config.yaml
d_model: 192
d_mlp: 768
rope_base: 10000.0
qk_norm: false
init_std_qkv: 0.032
init_std_o: 0.00494
beta1: 0.9
grad_clip: 1.0
schedule: "wsd"
seq_len: 256
dataset: "wikipedia_en"
MLP neurons of a small language model. Each row is named by its layer, matrix (up: input weights) and neuron, and shows model dimensions 32-127. Each number is 128 + 32 x the weight over its row's rms, rounded and kept within 0 to 255. Numbers have three digits each.
Before each neuron's rows, "fires on" lists the tokens most often at its 100 highest values on Wikipedia text that the model never trained on.

fires on: "ed", "e", "om", "y", " Y", "lo"
L15.up582:127150119134109153105109075118148137163188144149169180109157133077090177116163078110118153154156070153108178109131080083124129127110092100124132118149087133102114097115129091115122095098132107135120149122099205089128119073119104114105166100141107085059124095161214086107141176115095130102

fires on: "R", "ki", " Tri", " play", " Par", "ib"
L6.up641:108144143118143118142141109086189186141124142129143143147146126131129096144187082173139034159184118014226102137161109105132102183130084113139112173153067099161111096172080147100127195104113135098126106139201099114104141096139137133120104108111185182125118129088080104086144161135059161076

fires on: "–1", "–2", "–0", "–9", "–7", "–5"
L10.up623:096111090130128141187147184137156121139106131070165129104119142085204170175119153116121178131103105145104153131161212105144129064135173100124114116109166133167129122113140137155129161162145069141070162116085132123146150139087121168087115143075179130060122170096092088131135097127102108137

fires on: "th", "p", "am", "t", "at", "ath"
L12.up145:117111162175111137157147122146154077090081109156140157118163130158163138078134131118125130103119103066107071049112077172089165135124114201103219132098177153100172121106167088171128143134072159133140059211119107196116116097164127072140160086126143135124150105164120157120150153179114039149

fires on: " S", "o", "en", " a"
L16.up700:168202157109144090170138177127120140142122114134175161071179144102161126137192105163136134081089162129075101114156132060131131098121096143091129109140134165137097099181097152151098108110163188068162162053108072089097115099123137135168145107116170106088115108101084147153087152122129079136

fires on: " h", " a"
L17.up45:141160139153153108149072149094129142169087106133145071125118184147051176137127104076194185152167161110146078085112050128073090117068129174125086118150193142132112106083103136148125096100129106082105166142094137115144142156143121077153182129139151140110163118111174144121132101086127104076

fires on: "en", "mer", "own", "orn", "als"
L8.up215:132121130153127056120073148065141140116077136143178124105090107182217149136124084150096160175155068128158087100106164122149065110153109070133121127176133080133151196104135100076191132096148136109157151141081139123105073137101158120125151088145128189151183157172166070160086162106124116139

fires on: " H", " f", " tra", "th"
L17.up433:073136138141123124095118121107132092153083117131103139073093131128143118090105142173165150088175139124097118203100146147100196140159152107081141143164133114085063081092088158172087171125085103105177104121091095077127172088156208139108146138143098095149093166151134116103061203182134128102

fires on: "al", "em", "r", "et", "p", "ort"
L16.up306:117139175152173106118110164151156144171160103098107126083116106113095145148136139111166163095136182069065156138152083108139192105073093137140118137143110110091130097107153077171127131162113130156122150164114138139096173134066186121159137123132088103045183187140102133114100165100098115064

fires on: " Y", "ism", "az", " Em", " action", " |"
L6.up245:156171156146135102100108110164087102157098168154084147123110124132096125160164127146113131087172143144116152142107096149055163118112176098129139115179182076092121186137170125133090134099099126135061097205091183131114166199141082105194179137099135087152138109145107106128173144138057087123

fires on: "'s", " the", " a", " her", "our", " more"
L16.up683:191107082094151121165035178075097138131126141114142068126131132103146180185132078172152104133136193166153114093129082118126113144144106181095167141136149165143122115115073148140140148096085129173107140155098100089103118144107082108088133093184118170134093104161157147119144079160152095041

fires on: "tain", " one", "[", "|---|---|---|---|", "|---|---|---|", "riend"
L2.up543:133127173180094190132100083135129161109149088137173158109079124062081121094141099132139155156136198096152164111131110087119176110079097130116142163106147158145152130125122122140131080123110148108113114180117117112081086132104118142153139098140157158083107111130100163146136154116113105158

fires on: " |", ";"
L17.up191:119154098056116149107089193136146174082119092118163085118105160188113148069160131113159130136131141162176139120117102099110131138144130170128106147103096070095105175158127113149118133190086165152180110089110110117190108079095125087212128088199131138121177164192096113131131122046073137162

fires on: " business", "ues", "side", "pl", "and", "ain"
L8.up17:114138117142123068158101130118134090121167121170111111122089076080235103154111157199161141113148139112102132160153126126120134133134181132127119143114076134107149130093155124119124111117176122119115108186067112109099175113108099094126141084165152255144114139142114158116112120121173078107

fires on: "f", " F", " Cont", " previously", "ific"
L5.up67:113095121121148154106083140100125083076125148172131166141155072120149089164214118148149159140155126169094117128183145076188184135136148118134119091123148127097169148083100136114146098145141105097114092131133147122092158098132101099124112081106089169095112029184087115218160113151163095120

fires on: "or", "for"
L2.up232:149134117084119151147117161139139064091116147086162071104187101135143110189071104115110110103134126134071099051166089069117077137140114105099107069181126164155201146147109095155197127157162153139132168078175036129148092062133095163193120126125099130107140123136149121123080128148090111098

fires on: "h", "ar", " ph", " (B", " e", "ray"
L5.up643:096131146087134127130141115135077081093138085097212152164082138154092157080116090132154162108142163082136139150147091089096134136167153025106132117173121144151124165150113111152121115111125108130099130110092147071120124151154129131087148126131156144036104185119101093159067138152150075108

fires on: "p", " (", " such", "t", "w", "ort"
L13.up159:147183155087176142161123167122120133080159152136104203094100164110116201147138193131156194098135154163091147070131114131161178104145143164136116129149121112122079135160171169118135130131092091108083122199126097091138149099137180146196162089112183089091153158097147139167092157121103123146

fires on: " by:", "30", "ion", ")", "6", "ron"
L6.up669:101145174139094114133135121108126128130138157129086106088103116112114113101129158153174110143144151145093095145162103125124126106064095126150095136096121136077117104149133135154151093065091136102151056137127155102179154209144124079117163104127137099188137125127114158181054150117220153153

fires on: "ign", " number", "p", "On", " tw", "ach"
L8.up552:126127108109069154100109180172127172107101173168082078145137092123116124095106117190126144143141132155099106125135093127151168114111095176161166107111092184119127148160125154162122124106130039160139124095180123073128209150139077120120170149162139081077149114137098194122153122113148168065

fires on: " y", " imp", " deb", " comb", " dra", " Y"
L6.up735:147183103211129128099154171190061098071159139134141117104133109144107138157117214056130143114133139163078161147086103118123178110097129162159153071139206172130123098110097128169117066157128134116139137126116144126160106144133159170137147122133092075096122096129120127132145158142149061162

fires on: " 196", "9", ".6"
L7.up669:128104148078107109109153159099149110121109149151111136152084113156142097128073091146108164174151173120133170133100098071132109187112130076135132153163057182084132154134135171223137118145153086116144118093157172067159084164108154101138026137162156144114133124140135172136087152102124115098

fires on: " Y", " y"
L6.up35:136200095165114140150140115174105131151116115134136140068138139106054142166105139106116114077167143137106195149095079154153179131122181101149125167147152153128109136164131141179128125155129127109104095126094129131158158162167195147173105107079070078121149167140130109102121154125074084137

fires on: "en", "orn", "oming", "uk"
L8.up102:173148146189154100116132132163122128141096082140189083152096111160081136123149075116152167121122017165157136087094149122172121137108130082112118135182104106165170150142094103097143134103174125137137123152139112131110102115126142099147183098174113170145201087155146133191042153124154105115

fires on: "so", "ent", " number", "ment", "ing", " tw"
L8.up443:154159129099089180105092153168134119089110154150105144141105131157189141153072095123100122142158169109107115147120090179160124105098114139144184112094145115135204160111144145164161122148114094138138114087204132078174169146191131143114148066121136120106120094149105127113181093134123167067

fires on: " up", "R", "ird", " Par", "ival"
L6.up130:125131154131113107154137113057144159140164144143165094135143202098132098133183137169096070156129136061190099095197134112168129129143126098104086157153084074102141105126087148107163142082140151128131133118196091169124114105178096102102077134132134160139112169054143112078131129117105171065

fires on: " N", " T", "art", "gen", "ig", " H"
L12.up83:070143104131134116120152113146116109115141130079168154085091153118119179094144131148098142096118140162082076111117123149074143129138093117133156058177058134136142163140101080133132121138128119120106118174156129116102127163110112125193160100127145101129161121110172125092124159088149163111

fires on: " (1", "yd", " ft", "ur", " (age"
L8.up30:155167132141140149139222161174129186128112100129102129034113150102006106031148119130138143161143129184136148154084143113088142102099113151100128117082118148159124152135138173172112107147158165102134080129039081125133100123126095099197143160140095116103131180162138102143131075124136161150

fires on: "am", "ar", "p", "rit", "ut", "al"
L13.up338:116118156124126159110108103124091155116119115098116129121153072071122194084164061122206090174128126109069148072124097126118135031103139165115163137101129105122117129138176181151111133108136139163154105103087118117103166128131120137159116118143105080049123139133110140191094092125101098100

fires on: "e", "ose", "y", " and", "is", " first"
L12.up706:139083166081084103105124098085071101121160132119166118100131100098074163101150126182150101124189156110174161076096148149143133102132153103133140233106089160114047127141146167109104133107142155138121164096082087092103151107101133170126093109054150160133111162180121118094139217165105122083

fires on: "ur", "res", "qu", " ft", " County", " indust"
L8.up13:177147112154135089147194163111125168109131095166136153090120125076000117057099137120060134163132112162142123136119164134172081139136113125086118132090138151166232155154145173085125132139130131110131122120084153117153032102103153108138152121155130153167147199125146079120137119089134121113

fires on: " Ph", "ated", "V", " sign", " Inter", " Spec"
L6.up591:118098102105159176137137141127143140128115124144059095144148104132089172126157077154159097123132138139104136139081071207122119123087120054128159117073069083202145119056130116144110141126147146073154131138168112138084141152132112098092145120106145119135112176117105165126082089119035153097

fires on: " med", " commun", " Med", " list", " port", " gradu"
L2.up379:161090123162179155179150148171136153140120133088152098176105169134111147137100138087105144087128146142160147110140118066083145110096117102119094114065088179155139140113136118133141098186113123151080115125130134113099134097134136118168124158150156165174118081149114128091131060132119078116

fires on: " years", "ap", "eter", "ar", "ear"
L5.up308:115162086135140142179152138190156088074154129126198129155095120160107142146165079114156124163096108111144126151061145176148155155148112064100168084120150089133140094122175082171139090173164117104104171128166117094157097154173137099091141103113147152126137131156123129173117204140118107113

fires on: "ed", "9", " top", "3", "red"
L7.up499:171135157124125143146095134103167093141124096161150075159117161130125083183080131086163106162142191156123138139174119102127089101078125057135112131112119145137125164119087180194118179104164116118099079087114210119129078117120139057112147081127115124133146115150144139165162197116130106118

fires on: "es", " e", "ra", "ie", "anda", "ash"
L12.up723:091125135077162157132097167093106100083124167109125155180141086143195176150164129097066177114169143182157119167032147172079179133114122128140094140130110149112123117132077122140149152152162091170128116142103100147154143092139094110070098167118148122115111172094163100103109066123155169124

fires on: "f", "ar", "am", "ir", "p", "is"
L13.up279:101132129141137148109177145108090140055154073161146128112130132107105109098080138139135111109173154124103123112123125168079165115089124165124171205129178115130155123113168138140133143211119154123145073128169109113148193137121075129108135104143123163051122139193104144205102085119079058111

fires on: "ing", " same", " following", "on", "ate"
L10.up67:090051125153087156129167045165119112112077111102145132145176092115141193080132161161155144086105058118135173149155087087158182107160141087140131143184107123081131172138099157051133072087107106110121087157037091152142082128122125151147169131103135142112132146124095161158134091172177146101

fires on: "ar"
L5.up266:111105139141135136122130165132116091088190095114203138131125106108108135152199101088158172129124134088123163164124116132107121136194172126109143120145172183144164145092220099151151116112140135143144195087133156109161138128136105095075172089106167115098118125098125111168110137122106104127

fires on: " +", " last", "[", " poss", "|---|---|---|---|", " part"
L2.up714:129099181160120143130082100128174123124161103160175129094077116108073087120103107142101103125150154117129124161118092095115155085122108142109097138083144175160159129107050131133119099137077142083094109172124144142104103098119166168117174155088082141105140062119067113123158145121094085128

fires on: "uz", " Y", "h", " J", "tain", " X"
L13.up644:095120105094108169100082117105097112097185148077159104132195111155079139142121123124139182081136138072086162085089126180087071113103088089120150130157085160145094120085109082109098131094094153188131103115104178163125130045137131117102117138139078091096107060125104159129100106135172134070

fires on: "ar", "y", "ate", "ond", "e", "s"
L10.up412:097101073179067088124149096049131109142153132097129144117147127075094182076166115108122154157183093110150165129086149110146158124103096150117173122192119151121091133142127129090087113145119093143101093056081106160123082148072149194085145142093147132080148146111133125137202158098110079124

fires on: "uk", " Y", "uz", " T", "u", " S"
L16.up718:138127104117110120112103140153123065141160165076138125116145164163098207172154192154164166104099141075083173059116072103130090143154110143158138133172117109179132158134138130120139129085131112177143122094111144181135116120164109124094080123157112089146094126137160108077163104082172173131

fires on: ",", " after", "es,", ";", "e,", "y,"
L16.up95:144126133078119118117136128134122121104113064141111146108090136143138186110122193096135161110175169116178147123154158138134106110097098157175137120136133133130090141113076148153134121203100100171156180188121118098217122119101088113139146097118131142052160162172100134136128124141089181091

fires on: "–1", "–0", "–2", " –", "–9", "–7"
L10.up525:155128100141095124210107133143170137089097113115135084190088112086168156110173128146124133137108125132172173129084155143136110130106143101136118113107181140139073123099184129137140077177062128159117144104108139162138074143077074139151145142068125161153154204126150079171135138118130158169

fires on: "N", "et", "ot", "ad", " year", "ep"
L9.up680:136139052215117081124109094162125076186142161109100152135124177074101124128110098096156112116084139079133088093130119085112125131153155110153120135119164130150153179111180121072141171190122075189118135146171074149124158144141141110139097140107159167133186116172132134101165128103107060164